MLP neurons of a small language model. Each row is named by its layer, matrix (gate and up: input weights) and neuron, and shows model dimensions 240-335. Each number is 500 + 40 x the weight over its row's rms, rounded and kept within 0 to 999. Numbers have three digits each. A neuron's up and down rows have the sign that makes its largest values positive.
After each neuron's rows, "fires in" lists the words (lower case) most often at its 100 highest values on Wikipedia text that the model never trained on.

L2.gate46:462546455516461501527495491499498526538463410518452467513483500452471578522491459549497504536544451522534506576502466514544543550542452495436506555526528511541467485511490563471431465595517526506517428472518523525467554468473486477548507530513523476526578514561440530497507497499516501482
L2.up46:444540482513494474451530521551529444536470503553449531470524450504532503554504506493447509488493468581518509496518450516479553431469517554502502551472503523536478485425520532422449451543549539523498506520475454537513483470484486478492438556478468415513525455510493500524557528601503524515
fires in: "at", "on", "in", "trout", "of", "raised"

L2.gate1601:505488540470556464485522517494534470468467445552515489530553457516521519533444470514458473486533497480544471442476419515437493446540556498536516442509493519561487471563499476454537499400486470537490505504448480521514515502539550460536492450551453508510513482444475541415493556488552565465
L2.up1601:503526572497491490518516558532543584503465446547501535488414541456439498534485499508454432552480489578529448520436455471432527519515539512416440391534420458529497517454473505564539470430503454496616464518478523486537510532472478532541534500503503527430478487458521522524462505459493540492
fires in: "during", "time", "lexical", "annual"

L2.gate1128:477483525501483470508587498538540500566489517542487513489484477508514490453479511560514487476525431501484582530476527510459494491415531500421475549472430528484480501520502451492514530435487508527459533492501538521543457463512438550488585484539478536482528465521448501497503431481480455475
L2.up1128:518574487500460513493542483552549532557489574539520507443518484422548496476497474569494503474513495573501491523576450479496569493519489555523550514434422454551482422544481503526505453450545487467462559555520468484489529450477502515477465504531475547508523493525533509461578499537456522502
fires in: "with", "in", "on", "item", "open"

L2.gate1570:630486454502547481530409499524597584518437511486537438585465463437439440466455464511488513566501540463476527512510533543483431552462486479529430517454425529515492557493507561488514448508493471522449450549582437559528551490403485533508546491467546541518496498417502443480522511499479491464
L2.up1570:519488431457562530385452499469493545461473475482523480470482489520518546433594487522530474448479488515497456459490522581468490531459547471565454536480528538560492536493537520532486498475539529513545444511527477600524477554522520497474535500459447501451485505465525495456593516484444479441
fires in: "in", "since", "after", "until", "before", "to"

L2.gate1312:468535451471511531522485473471493507532482452433506507489520452433481508491557489449539504566554499453534522500554506493523471482500488527460526535521485514539508523523495544494504480544515469513483545476491492444459569528558463473576514534489540476478488483537424503550547506444502496478
L2.up1312:502503466523509539576509482560437450466519471480477572475489444471574554568462496497505543483450538541511423471515476481550555506480504511455542473527502518584474498525494526445487477544443487472496530544552475568553506522456395502474436512493474498463465433517506463458508459521577490438
fires in: "have", "has", "to"

L2.gate1901:497516495589497479579500556483537462467509527489568504523504484549464506498461520553518483505521502539505511493471487494456510490510549530502493444492523545480547576497505511466542497509469545566498533536464497466540523548485491472476480489496586509534503427573499521524466483626491463530
L2.up1901:461491500478492506472555559596543523549544507474534561570445407487530573535466442520449496533489435541428482417559512559551419478453504466503522494522562429516501501522488457459544559501535518431545540542540544470517442496453447568520521501453501535452502450545467431554506565540521434469
fires in: "of", "two", "for", "three", "four", "several"

L2.gate2230:487595566404535439408447468528464505481586526550528447505502531471433492530562484545469489481468530515481444491458496575505466544500481511530537529496522556496552483530496605494491515528481529549516501529548469548488510528544499476518479415482457528451520474543489453513529451496435598503
L2.up2230:495532464467512411514477539480457436463527493505432528501460465537514570560488461530469487527442444564562532531536470437434557471475424566576479520566543509509550539526514454503464480461494549505529461556432508482525511506544453498478508518514506522563527574561572485480484517575512521521
fires in: "the", "from", "and", "at", "as", "to"

L2.gate1281:488463468501430465486486495441476535432504542543495412470554482487499488466497482470472506549507449470465521450539482476459489508499534581539483512477551490490492538563540492482547574558549480495562479508513491447479498479514584543457456533517590466474458461475504511486530528500539461509
L2.up1281:479441503458505541445507441477495521501502501507511452548557555417500522504482517608478542517485519581541429464455497535475494575489510531491464518470531589448488567486510497508497523536520470530513470538507592508481480501448501490525487477509460517462553512490541485501520499571536468512
fires in: "by", "of", "to"

L2.gate1157:446589541539510505579486531504515550499487519525569490474449471458563517434450530464505472436450577554480468537457509505587597533443494484433552480377463432547477555466493553532453518479557485479467449492509573507574420466435506444500565467468524509534459529531482497454507475439428489447
L2.up1157:480549525517530490480457418478480423493439534528492519455500418490513451571493495439545548521491515503498464512453388521524482570541534490498523449449514493495524469489452437508453517480517477540492570458461430467571508515425517498501487525443468439494474531427488559431537514476535506490
fires in: "best", "most", "highest", "top", "francisco", "outstanding"

L2.gate1714:541595480518497433515503532592488487535547508504513531460504555513548529485535487488454427475475480542498421467487497458437521511468534510514475494499543467544450458501483533450493448507424454500488497467484476506568525562537519476457563533436503473559530573418469507514459444481465427515
L2.up1714:500424493533447504494487510466479516566560544497540513517499512487510462565483490471405519481525487552517467569433455537526519508523532499532486566503512513488483504573513555477522538573502414480522470427501505511506532541544503531521519537495539552478427545496425486483507538559417530513
fires in: "and", "by", "to"

L2.gate2148:582540497532489456542558518498454462439442488465464447463582542475516530517498464563557505365587529493475514488468477424487569485539486444510481532451489444462502502515465495472477501486464480493574502566562479471502487489508524507421494519539452555480539504470552533505472501481519506518
L2.up2148:513477522472407473507519491498423502444454435465557543476510526479493454506529614473488525492490501555493574542544488477479528435496472518532544474468518484492538504494495517499489474528483549495444486495528425468483539480467597474502524489489476480487581514460551440509521552486439574517
fires in: "that", "and"

L2.gate962:491607445535511495514515427431443542500485544474477519453513507505439544505516545427567511507582572458535423515533479505453432542516549532523482464444521506471492498454509469476498463513468447464463466496511451539436489500496459453481472542487542460509478484517503450535575527462517455490
L2.up962:463542489466488595554612471476477555581580541460541496413530534491494487536511557501487521491488498490515401488453486491511535495491456497539515527506548511522528480496506533523549511508544496478497467508611492533532550479576487548532444464532520491560534494463514474525552564492512439474
fires in: "in", "event", "access"

L2.gate79:414540476494479491477563488504519473598454489482461492522534557510567490523490474515505455395441482564519561495429459444448496507544517432465499535508494409527516467451523504500524506528525481449517532573518500477486493500513446501546516535542533493519424442482512539438590493507446524465
L2.up79:480467499480487559468532497466507529528525486525512451559567489469512470498523493539555524509410538545508533481575445490484474525478542454488551541541480526476510505464498500501539375499512507427495542549446438552452524519494458481418553477499536523447493445537475518564508437480466506395
fires in: "were", "been", "to", "are", "is", "was"

L2.gate1720:463475445487448471502490523479569489479465494465555518593483439575544484479565497454471475509559577471361454579486536467535508494579455483444482529450470505536514463541502525487491492472567558529471470539486559497432481477495564465412554507499538498469464554523522443511558491543564412481
L2.up1720:530482520452434475465493491528513445452471491448509530602507490516492495485506519569533480537556586465480450605528497574528515532504527457519456489424469506529467503513497460444495520429561558474491504551488503452435537493532476534419497506480487532562512600496574454532427502519535473517
fires in: "their", "its", "his", "whose"

L2.gate255:496518518519506526507487494498541522447423538569492571444550565474473506469456515554440524487529568589527576559498522524495466482604472522547449490439503532545531448407483555507485556481528525439478466527454570515487573495502447497519493542497508425555514487520542559544555475570520510532
L2.up255:489543456511558518487501526520501529537505545446521527483510474488494491489507541561480489508564511512487513443469416447527542558463504508478382550475508581439529463534443556533479521410454543593467489447496489498495509496425498536491486473465511591567466524557534510456589505438529459427
fires in: "on", "in", "at", "as"

L2.gate1777:559551528477450500502500502482512508402457475505557467493543428492556539474472436597498467492535511542432482525548514506545530506534498550427459457488529492510432445467468507484526447514520527530444428494505522453542440489492482512507551542555531513448529548503541458507452517504517492466
L2.up1777:455440426482500421473509518523487479468497545515481533420563484477508557523532461436495452562540500520573456513558450578440466458500550530479553576464496519462500499519516518535587532534518500532483506440549557495492423478458489451483458405552393496510589480572478530493484477573526517602
fires in: "by", "down"

L2.gate2069:514508505551447469512569576360449535492488526489512545496517510546524564446474515479450502562478472454540560524476570461464517539454455525517498507500501468474541538548508495528537471508445407523417508507423480461454583514551441500445440552487514469559487463573541527595404520496522484571
L2.up2069:514456562497476475553502502487467523480473561467459566445534514489524462558462440536524553529523482479574526586504564478516484445525543534529495504527487531461534439474477524582500511492435452534472450556460453474543529514498504460529499537564446534518498552502529510474402536428530471533
fires in: "it", "i", "item", "you", "they"

L2.gate1396:459456488542559508488542415466470568497510479495495564454530412479422491495510494479442479491537552468458492415403546494535454484499518558491574596402497490448451518470502492531501559542501486450517541418529475570506550456482438524498463550532480514451490419469528519498472493504402501441
L2.up1396:506502468551520527431456510451431519518499448464542494445524503464414504454426490545526533450461444516508426522420530464513553418559536579479551526519437530477505497524501479534437504444537465454477478437508540495514467486448435471488447486414499494509511492467458541495462567526494565438
fires in: "was", "a", "an", "he", "is", "while"

L2.gate1395:510541559533520492502485480566472505464499521446530492456481500441558485524519550489490502519536399424553528588565489528518499471535388477471504460543494570507471489462486459538547497516469461515448523488565509541491533499512502414537591559534527437446488457520503495514510534533555409538
L2.up1395:584472456480547514402441510528535458437535530497517477481534518486515514505484525415511470552443448454482510546563481567462492459493486492512512496544494508485442513534529480529569504555488488564531575533527518569493509512482512506429542555500566474504510494487568451594497525500477477508
fires in: "over", "about", "around", "within", "than", "of"

L2.gate439:451566456545542527517504469511474474497494557479513518518475497465532448519461508486477525558488474479452498499481535537459520526473561478491531457501520466498495537564494398476457500544557501630486461471534535472504455572455563500466537551510512475482498443536473544498548463465430484450
L2.up439:524535481471513453522530497463485558518455546554445508525477408506543521500440568505472473534460472499472519475443510446524500461474536489502435493511490559500522443481486479460467532583529516613487505410518477546532468527531511536439492612512502492459469468487499528542470500441506568492
fires in: "of", "in", "field"

L2.gate2160:508513464462464523453478526513449510515491485482459441540456522473524602503545489492524484556447527519503474505512552480544505489468444525535553489495564427520531475445517550500532535463544494462462512576498394543453481487521457464502468580568435461503556480584553520511511444456523490513
L2.up2160:510504512502433516460501476486553529470534458495538527506488401439516449524559566493477485540419504529514553531433448526473506458440448574552559499486572446511478538450511480495513538507540474507487521516454523506491473467480443457516468490583473456431525553555519473481527482529431461558
fires in: "since", "from", "sep", "until", "and"

L2.gate2011:499546502478447482484499483440461511453517468422485477542557457559524549562532554499527464461511490505511538458446484462501500485528506491470425497458498451512507497492541532504495475540361443483498469517519525535485502490477542481491400470517460541505452543485511522549540502537483450449
L2.up2011:513558516451541509507515449468501488453452476576459503565537545509597485439585492480540510464497515443611468507376521457505463544540547494476418463462409513485472559552520475504493475538455460560547455484550488467536518448431540548477424567498529512466463515437510477519468446459435504452
fires in: "from", "to", "into", "as", "second"

L2.gate371:480546507609523512509463533513477496533482361424513521473492482473531508492501485403526398535471454497440528523569489543520515465484500480540551515504546566522544551571533465498513481482487454519539543483591542467537461514534511503503502469511509465512464506479451521435541445458450484453
L2.up371:489498533489520463482553514430462556438482558518474503491535524478488464487555486545524423462407454495500463547525497491539408488540504461511465534480496488478519506503492491475519496571515536563487536455502429525558556474482465443499444503510483525520488478496461515516496441526546506478
fires in: "of"

L2.gate2321:481541488522464467481524541453517563463449467431441456537553490537397489531522543516472500470557475479450518523533436475534471479550492483526478429505509506416442538526507539505562490563467485537598470435506462542504487458458545542552523534535498502472449510473515496511492428530486447484
L2.up2321:444483501533494509511476447540542441525483515417471528517500485485481530493492534518564461457570554550385491534488505554570497500453459517511448480531462521447477553509504474474509463420479525489540495463543378470484486477605463459557478487511487489502485476464467543541524438561555465555
fires in: "his", "as", "to", "its", "s", "by"

L2.gate1100:479517528548497504527460473500517520477559409563471474481508465507539561513501496455386535473511455511586554467496536538491498478495508493543556428457494525520421487493463513487453531565500549504455425497520523525509528503553495482557524491512404384468504471510572556486468483517556439530
L2.up1100:535542459566494481528431534536474530493514471501544477448550512476492579539548416463591528528481501484535404529508493463382507501526538476564489492453495502491396495521576488529448476537505514547494580481494529487475551484484459459482504536466410430439441554457470496491516464533525486526
fires in: "or", "and", "as"

L2.gate1460:537498440508404500524508487533528452523502537492507474526493513424429522537537513524473477528533482501504530482577548512431533492457485530524473490540505451483487527465523546523477447485517569461464507525468550442488482450530472496528478544380495518509472489525524416419498399500553547440
L2.up1460:430469503563517497599495484477504466427511464474544470524562481498463408504449521505505548497493494473521495513527496535551461479449461437499416478487529397487429467466490520533511480497499450585486547451523458556519491525460425533431452418463516512555522478534436495504559489495438483476
fires in: "to", "place", "blue", "open", "counted"

L2.gate670:527486433511533501524502468545487487523484407458537461433504508554514461491543512537476509466548522489459485400529441525475500507461517481450529566433523469519497427490533404542469472499461474426554449442493558440535460524511524513463493491545466464451497519501540475492641549531491442496
L2.up670:489525477503523462466520558590559499555530500473518422497577466495519502508530500490479576533486535533530472486429467550540550523528542523442536506506460489499497534505543419501455514554569481464498476501476499520428444503514532476438550492502553566524516512486517488507474496515508515485
fires in: "to", "would", "will"

L2.gate2136:483535443519487514475500527520500503484430548492465494531488535533574525428471549519529513439517535483511504477476422484509538516561540469542504502526542491438473535482524454494508474478524407501401429482465591483490448500463418546427479470606493558537471474499453552532475555508515496541
L2.up2136:568479475506487552452512503446484474449531510473506475527551512372517488487488548372442500556509571509572491513543540493501435535446476589506462526483515526426423491484434503461437511485452518540528532553521454445480590473476561556438521446498510550490500440445588505457501524551467504504
fires in: "to", "as", "on", "in", "with"

L2.gate1108:511468509497568473445508555516530530531599530525467544453430490543523586579505514523419440429534536512514532450438507516430532520529544533497545480443487526500490446443598523472485527483506444492463530541477577437522475495493563540542468563493514476514510557536528486546510459441423484467
L2.up1108:460457468465483464522507479492548556465516462482470510464492525462533455532481493459441508490529458480494529574558495570607481515477608473526489479450431522488481496522432529482489455477510535461537506519530554585475479579556532536490435513542534544406553505531459443544591529475483559501
fires in: "been", "win", "very", "winston", "remains"

L2.gate1561:519522543435569531445546457588530468485504449541571508556524575568510517558429457502499554504554506453502446524468471570494517497513533526458561472521500446490476500489512511503499489505579587370464460512474495502487422558490575486488482477538487496444514456512538480571531484469528543436
L2.up1561:520453469477534528493512494471555429481524505505489523523502526456457461513499517474457534539487485472493478526516563549576491557468404505542510568516458524420613544501466488483536498511484523459475482534454597474538506522458496480507530540534446497488481491519462517514530439497510474477
fires in: "him", "also", "to", "in", "rokkor"

L2.gate1513:481550504428513455452487410499505470462485537479563496632562534445521501499535515420418440514515599500544524475494554581489514510484528513570504456594473452460426534454545567454475503493528501438539430480426521509518540483531484529436487540510435493539418467521504499494458506440574505557
L2.up1513:505521514526500524525510527486501461487537508466425475504478537497516497442505488451514520512589491510531443449416474495449522443449502491535541449508447530489465385486521497530507493445532479552472418511502561525473453484488475501515508511475531478507532492484557510489501440495521542488
fires in: "children", "as", "australian", "to", "states"

L2.gate975:461522538557506404483492555566469513478508535488437462485499537521533462507495414557493502485442466497501523586485492519489523564498464488506507484489596454554555500451524453489453474485555454401533509512494458436442477519461594588545484474571457486523408465509531429483451398517563465500
L2.up975:473518502488571479522454507437567499525461564497517548525466492479574527464477497525482464513499532427484562510503580514466516569485513527499489416538497473470499488483552503532521414496575462515461471597435485409601467553500465474423500475551495463521463581490509476511494550442564556530
fires in: "with", "it", "you", "him", "my", "to"

L2.gate1337:530452488496511561534556456538527456495562459460579563510478492502474463528563565457498523556536454490484486544542508471514561409502491442504593464441494521491513515460507441559558509507502507554472544559474515446470399540482508521561566451513521474477554524487591538528485473610473538495
L2.up1337:449450434534455466501507537577512532552457519501520554535510527511504560553428532489541464453456477431417481493446483549459448460495447505457523491444450480517484465531589426514533481506523546573515610516468473480535517522560493564489489558486489546483477481493457471504543565503473483494
fires in: "york", "of", "zealand"

L2.gate1354:490520493475414470490466470440453495482455517542495444491478478536491526486496555522539496570498526430526506499511513509555471352486500498558547542446460465459422553466467493506518466504471355460491488566458570507492455497584446522516470527441476520484492456414528393518495500494569524555
L2.up1354:492469522476445524477492455456541503462452511545488455488537548453571534536528515476545423547521511448412519505518472496427491454494504524531533544494556507530539575538472530565548482428484396508494493459483436505393462556565513444523523502519536516461485498531429510444576526555461533505
fires in: "would", "into", "can", "could", "to", "will"

L2.gate858:532510459522567448548481494520425519487514514506547510487598485486512545581551469445489530512513540468522481578532509568545573562528510532454457481458489561560540511450479502516480440546449516523525486513477444467417470532526529489485429455534508526515565453491501502559484485486471463471
L2.up858:503506505586515479434449525516481479479488488473502450583551499516522594482480446471498482510499632521490564582497496522501507542410525516437508526414422485544438425494496502472496548403394507546559523536568465569487471491471517515495461484481498528493561451555477519476459506438428446474
fires in: "the", "ballot", "which"

L2.gate452:554539447475475536567512521584541486479467475558503529478548561451587466434490521448591477534493511575546487514440567552564529477517534547617550456538520560524529554505533515583477463459529468535477508542438506474521525534519526489528560545470470560479521524486529404459486504509442502481
L2.up452:553455442481463553534507462510472399456541517466478457452488530438548559569489488483534503540498506554536533469459555478445465448561482465580471525523532498490449481523616523508432481499532494515549480460448475473495510521540539524531506519543485497502525470425390570430513486463532472487
fires in: "born", "chief", "head", "in"

L2.gate306:490477449556443503490475442536550417464456528485431497480425523517474498479555555471548465593483540516511447564553549555455591442592451563559448471524568594522484492464477544441512422476467505417482488571504474505454557477510597507506460504455553509473512498521493424514519425536536500485
L2.up306:452546499522501487475482562461463515504393480525480476470483502443480528446482511536470433537501482498511523457490536493463461470561485533541589406559499485542454538550486485516518517488562447597523499514562514452502455588540499530540493485504496479486507551566548418554474443581503474515
fires in: "this", "such", "these", "census"

L2.gate1385:479506531509491505452495484473401505511448439484481483495549570589532441516467504518483462469479512504469523504472505459538555536526444497503540478436549484576493479518502505498437523530460531488528505488486544453509502483565543481473473506566523510490478473556545540474471428468500494496
L2.up1385:468579539519509571473512448433491426485530498440481458563483583460524402527458450485593474475448469465487529522521565435528556531478476481509487503540554479542431458530534506504438537432515495548592483507429526454542514545508479513451493489565497492509508583528654510465535476487453482499
fires in: "some", "very", "those", "most", "these"

L2.gate1937:502480521491516525518490472522484516550545482490465529525544512503511548487521520516466489509461552506495472420544480461536499472572510480504450445578475522498532572533468435528496552460481510476520484451496521473505513506517527562484534542541479449556489522552469530469535474459530376531
L2.up1937:434501516458593479494520544498446473499507503443437452449488467462471574500489460501501548454510505525547480482538500471444522466471561471468480515479504467536466555542442433445412546522468459474491515489533493455476568495525487480436528479531573541508499438510473534473483493530491509485
fires in: "in", "returned", "professional", "return", "left", "returning"

L2.gate2018:525485505556536462515569513501485570497445485476439472429526489449513522452559547580502516422537537502535473430568473373540543483542518528470442497557513423492515509507472563529479503479504545413381497514543458512530532458429583493473437523481484562408562507536516542498474501381450571505
L2.up2018:505507501482465546438481452477511548535475468514477522545464562452493489448573487515549451525418546552509525502519535497465482518534452494483524526497497575450449535493498480536468505528519465522511585474516443467457524468558462576488453480554447489483511484491446475556491527460500444484
fires in: "that", "he", "she", "decide"

L2.gate266:568511564500438440509459509497518520463540454555524512483558509494435485522495455503426479514457585487509502466522524484485496476492556501500467459538501539445547484463480498549515448487449499477569485510522501501470463492418500525547464455526436558480411456439522500514498484488443485451
L2.up266:478519484494478526496441495475532448535461443459551456537527473469518505539492476545492491504500538474530514409533587535497411500461539467461488401514504444464447533515471525541465455531510551526470446496454490452486463520449480538498448458518479546490529412453506500544506442519464501510
fires in: "where", "which", "how", "wish"

L2.gate214:549533465498483560431501479489536448511443523542466500545512481513493535523498517374524532497517523508523430425615524512504552482489445538485503500525441477518467479509509481472418487466495496520507519541517536451495465491541543470555385469502471501469458447498437404527571530523502515511
L2.up214:502478503526519395525524434449531491570505435486453488441562480508456549455579477556519506493490496458479526559446476529505488537554573496404446486484480473495522445427535484492578516450489485542524446460555505583530528520468545522493529483506523540463484512538539500556585485461544432470
fires in: "the", "his"

L2.gate377:494514511484480525491529543527498526521513563486535487499490398472488454513515521465435451497491501469506462508485534429493471460543514465423515478496492537520573636515526434491552478516477485501540491532554470540454545491536523514519538483467500515553541505452494572501547409469504501533
L2.up377:553511483572468507516494524526513586442459516539482496419462457534446563475472518543532484504420543525517490462488582487450535521447527411562450516437494410452409511500398492454509496555546503482489493500542489500498449466494466574485461475496475522447477467482513516478558542492508551502
fires in: "of", "required", "sport", "type"

L2.gate2180:413499459492515484476481568554455512535480478503456472462441493506446481586550515488509485470547529552525484570458497493473562406475498494514488503503461559477490515488544524581515475383538521530483509450468500553496459469508601477474526442526477471425494470431438542481510430439440425497
L2.up2180:402463489515499544475455518483483584513464498484515501401499465486490557513464531516470473482446504467497527441465529537463506504464499499501514539439434504526500481519585482485433483495527445582486523500460534522514520484491461470569461483541493531421527564477507458523506501449437475530
fires in: "during", "of", "served", "dwarves", "term"

L2.gate1605:463553483478534514543495487602421481379563479535493476505482446487452470495529453506510458487594535495456523443528463494530565529508478588460478547471533510456418489521523563504528480498505518482496483466558556524441500484529681475507520497511509473510554499487527503525501431479547558513
L2.up1605:499479553517449508527453493448507543475557527479602467480508575416526531451540475486571506504457501485432517583426487456479494496542500551476473498484446519449437582479470550509504467484550513452515453459500519434518449441516533497484538494488549476505544460488487540508480515555475485479
fires in: "his", "its", "the", "their", "of", "endless"

L2.gate2480:515492522485521497418488591471502484481491479416477485474542495453505546555508449512487419469579504514467448462535464567488555435474486405467465425491538535534484489508421517548600544530493467459532527479475464555484368467564442453530558496512519475487507502504542567524453515441527458482
L2.up2480:440539492505439519481417552568488511479484464495550503508477440460414544526478494418465524529500505555515482464535493447510479510471501432505538467470536496492484457514451625535460548432496501432525519489498504456518482530512414510536495469625518488568525540580598543482480528515558537514
fires in: "of", "by", "featuring", "featured", "features", "includes"

L2.gate1017:426532570561501471488550468493499500529546512466504550498423553510541494489496475510503511531426519558523513526511621500495471440526448463471561468562576536530507555506460449486462477417519536583514393477533538496484481502573531523577495477517499482491522475475511508448517512396548521482
L2.up1017:442482526450477491501571453499434488472512458538457518537462522507458490536529436440536479533511489454548467486443522552507525496449489501459502441461465451489549535447480438493497526444530435417496471499461552556552483491560494403475536499528502492496533540391550512552494569426468512510
fires in: "one", "most", "three"

L2.gate1665:517524441507445546427478483518518490490494476503536648463485454527528494491590434459519501462476519499496504426531461505484418527511498466498487526473474454544540466494490448465485462484550525507514448550512594418507506511468486507478485522486572465453451437482476444467486515536527521451
L2.up1665:488563468535539504513507576501442554434487491425478595424508505435489536560516474496445446467464518442538474478535471480521469500525372491496497497527462470573553434466499462400473519452496494477551488507538581457487499516483495479530444479452527462543470430545446477477535550506456536497
fires in: "a", "from", "age", "move", "precipitation"

L2.gate1613:536551571490519439483439500526462498504493508546522448538519507559480477433524577487479564514513512558515512483484488545581544482514512559436580508550448436504492561490521454535519492506507497557473468538466603468547524591428493539455417496529484548546602437410504429529464537491552430523
L2.up1613:498501521437550547483523511519461478537495548607476499501477535445473469426511556486569474554499541438540512537542513459469500568497584505468517549584510487546483552538438543585463513475472508573522492510470471491520490567508504539519456508506538513545478423453506540479483527495487505454
fires in: "as", "became", "to", "named", "appointed"

L2.gate1766:481541490554541426491558469406524466468462565501528436510519474445472505476558550513437524485516500547529550504502486484501508560455504495511478482502503478532449479459460494484526488552440513490478442559541507471562498554532540473487402462553467450486499497576462519478515501484505447537
L2.up1766:492543503460452494566441575494455447457487503520437421517533491487517501505513530455541549557454482516526545491551555512539529511471537507515509501498481519480507431511527507502464504521513443516523534577487425524487468515599510517500453521466495438528521521518509484470522530490395457514
fires in: "that", "him", "he", "they"

L2.gate1370:453499565514427492485481449476526495533525541573517518483438431524474462487455465395575452513433544490457417511550541586492497473478471489534533500522499564466443499511453478428446494517498541442401474583467519477511516476476493506544488472462499522498591537473518515518477513554492562544
L2.up1370:494489519527476505459500479489504468555467476524441577518434468588547456491487523503447495477507489476495488561458463573467507491427477465478515454447562528465483468486499467527500487484484505435476528501502541510513461547525482478534513479475503489549521528557563495528513536508512455485
fires in: "there", "that", "which", "of"

L2.gate2548:481465502443465403500527474458481493475460453480456529514522522439569527526472478484474457512487511541444528534527540568591445511447545481528509458510517572548405503533500463501473471516516516523434465468553495521522484538479492521491447534542459498489470446491505530505526444525511506526
L2.up2548:468533539485468496455487542495455540467457470526481539488487476476528518564472553535550513562438584478416554541492465506461515561458485520486480469513485539598454563491455540468622474505521476541519534517485512488455517489519464465538546473560556486466533505536535525530436471503524552544
fires in: "of", "win", "won", "attendance", "statistics", "reserves"

L2.gate264:556531472434536533476500494459484547460538575561466467424442428433445456442481513538554464555487501539544476458511463521521519473535482562494481509464465565515537458532535506523485537489470468523540447588551554470486529578523540487455505471411438483493600451489486477423463491528512550524
L2.up264:488602482500460497477474475436564587475560479507519460547579500513478527591533511481546534437496564457526534513551484488582471527439463487547551511486506524461483505479484480440481492563434495430451572514446446585490444540461439470507533558493479478473522470470548485481423425482496481504
fires in: "to", "with"

L2.gate2174:553456509420531478532511491525466504509488494525483559447499496459539452520461472525524531470573566508474471461531513490552467502515511529546499508457458536411516503521532486467557502492545458587489497510487461470452574501529485495526556549510527483475526509488494503532532497465517456467
L2.up2174:528497487445519479453479474506494490466581544517480558500442443465389519553476550505493514461399448537486455509494520533513503471509547497549545496517556480496497443399473594510494481528462474492463488443547455581468486477539510497445520399512453492548547566534421590511432487498489480488
fires in: "in", "made", "a"

L2.gate1172:490447437503533467473553469496494502417480519496544536531512531483546573545488522518481461465514516517521519520508534485479488477538495499494471535519471510520480446515466494476556489485507523517542551467540517532587554551423538523591458444579482555462498517501509503570430480511473494464
L2.up1172:538425524532494512419504462455476516417509547518583506567500516482528454502501465536489551498462506504476453504472553401463480552571462480482497517518511495454425586465480470440525468469510583534421527486481496462509496485471557548535565520525488479484488566493545454533511526448533573544
fires in: "of", "on", "in", "from", "started", "began"

L2.gate2343:534513452498450445575488485554482459513471533511599494479485555532591481451474481519548509519538508504408512535560443561493533513499543479443575401491451455501538473473493494528483499566484486514512563491452453549493529464555556621595594480566472487485491468519499451500542482522420444463
L2.up2343:443543484488406515495481512494512514549517457466439495532512525464480494467473481483542565510504509525504484535524468539499548506512518488534490452439609419491449448456460570510485486501509439511517511485512514551425493461494489563484483430479537499463428515514533460472471491581527580537
fires in: "as", "and"

L2.gate2507:406538493481497465509500463498478522471522466510470489466481473513505499598501492446521488485494517442599512518472548505517509527523467476545471521501602502504514520548481449549502451522580495504542459561499534536554470468468582506463526538486499517509495592523527464525506500485456456457
L2.up2507:494527569444454498537446431496443536540487504547487498584498535422489488529560549470491534463451536429566497554507486493558589617521463482517485457447535569492441543429520469492502491498607530507498493439540485497497459492468476577504555504469499493488472509462533473473494455454526460506
fires in: "as", "the", "of"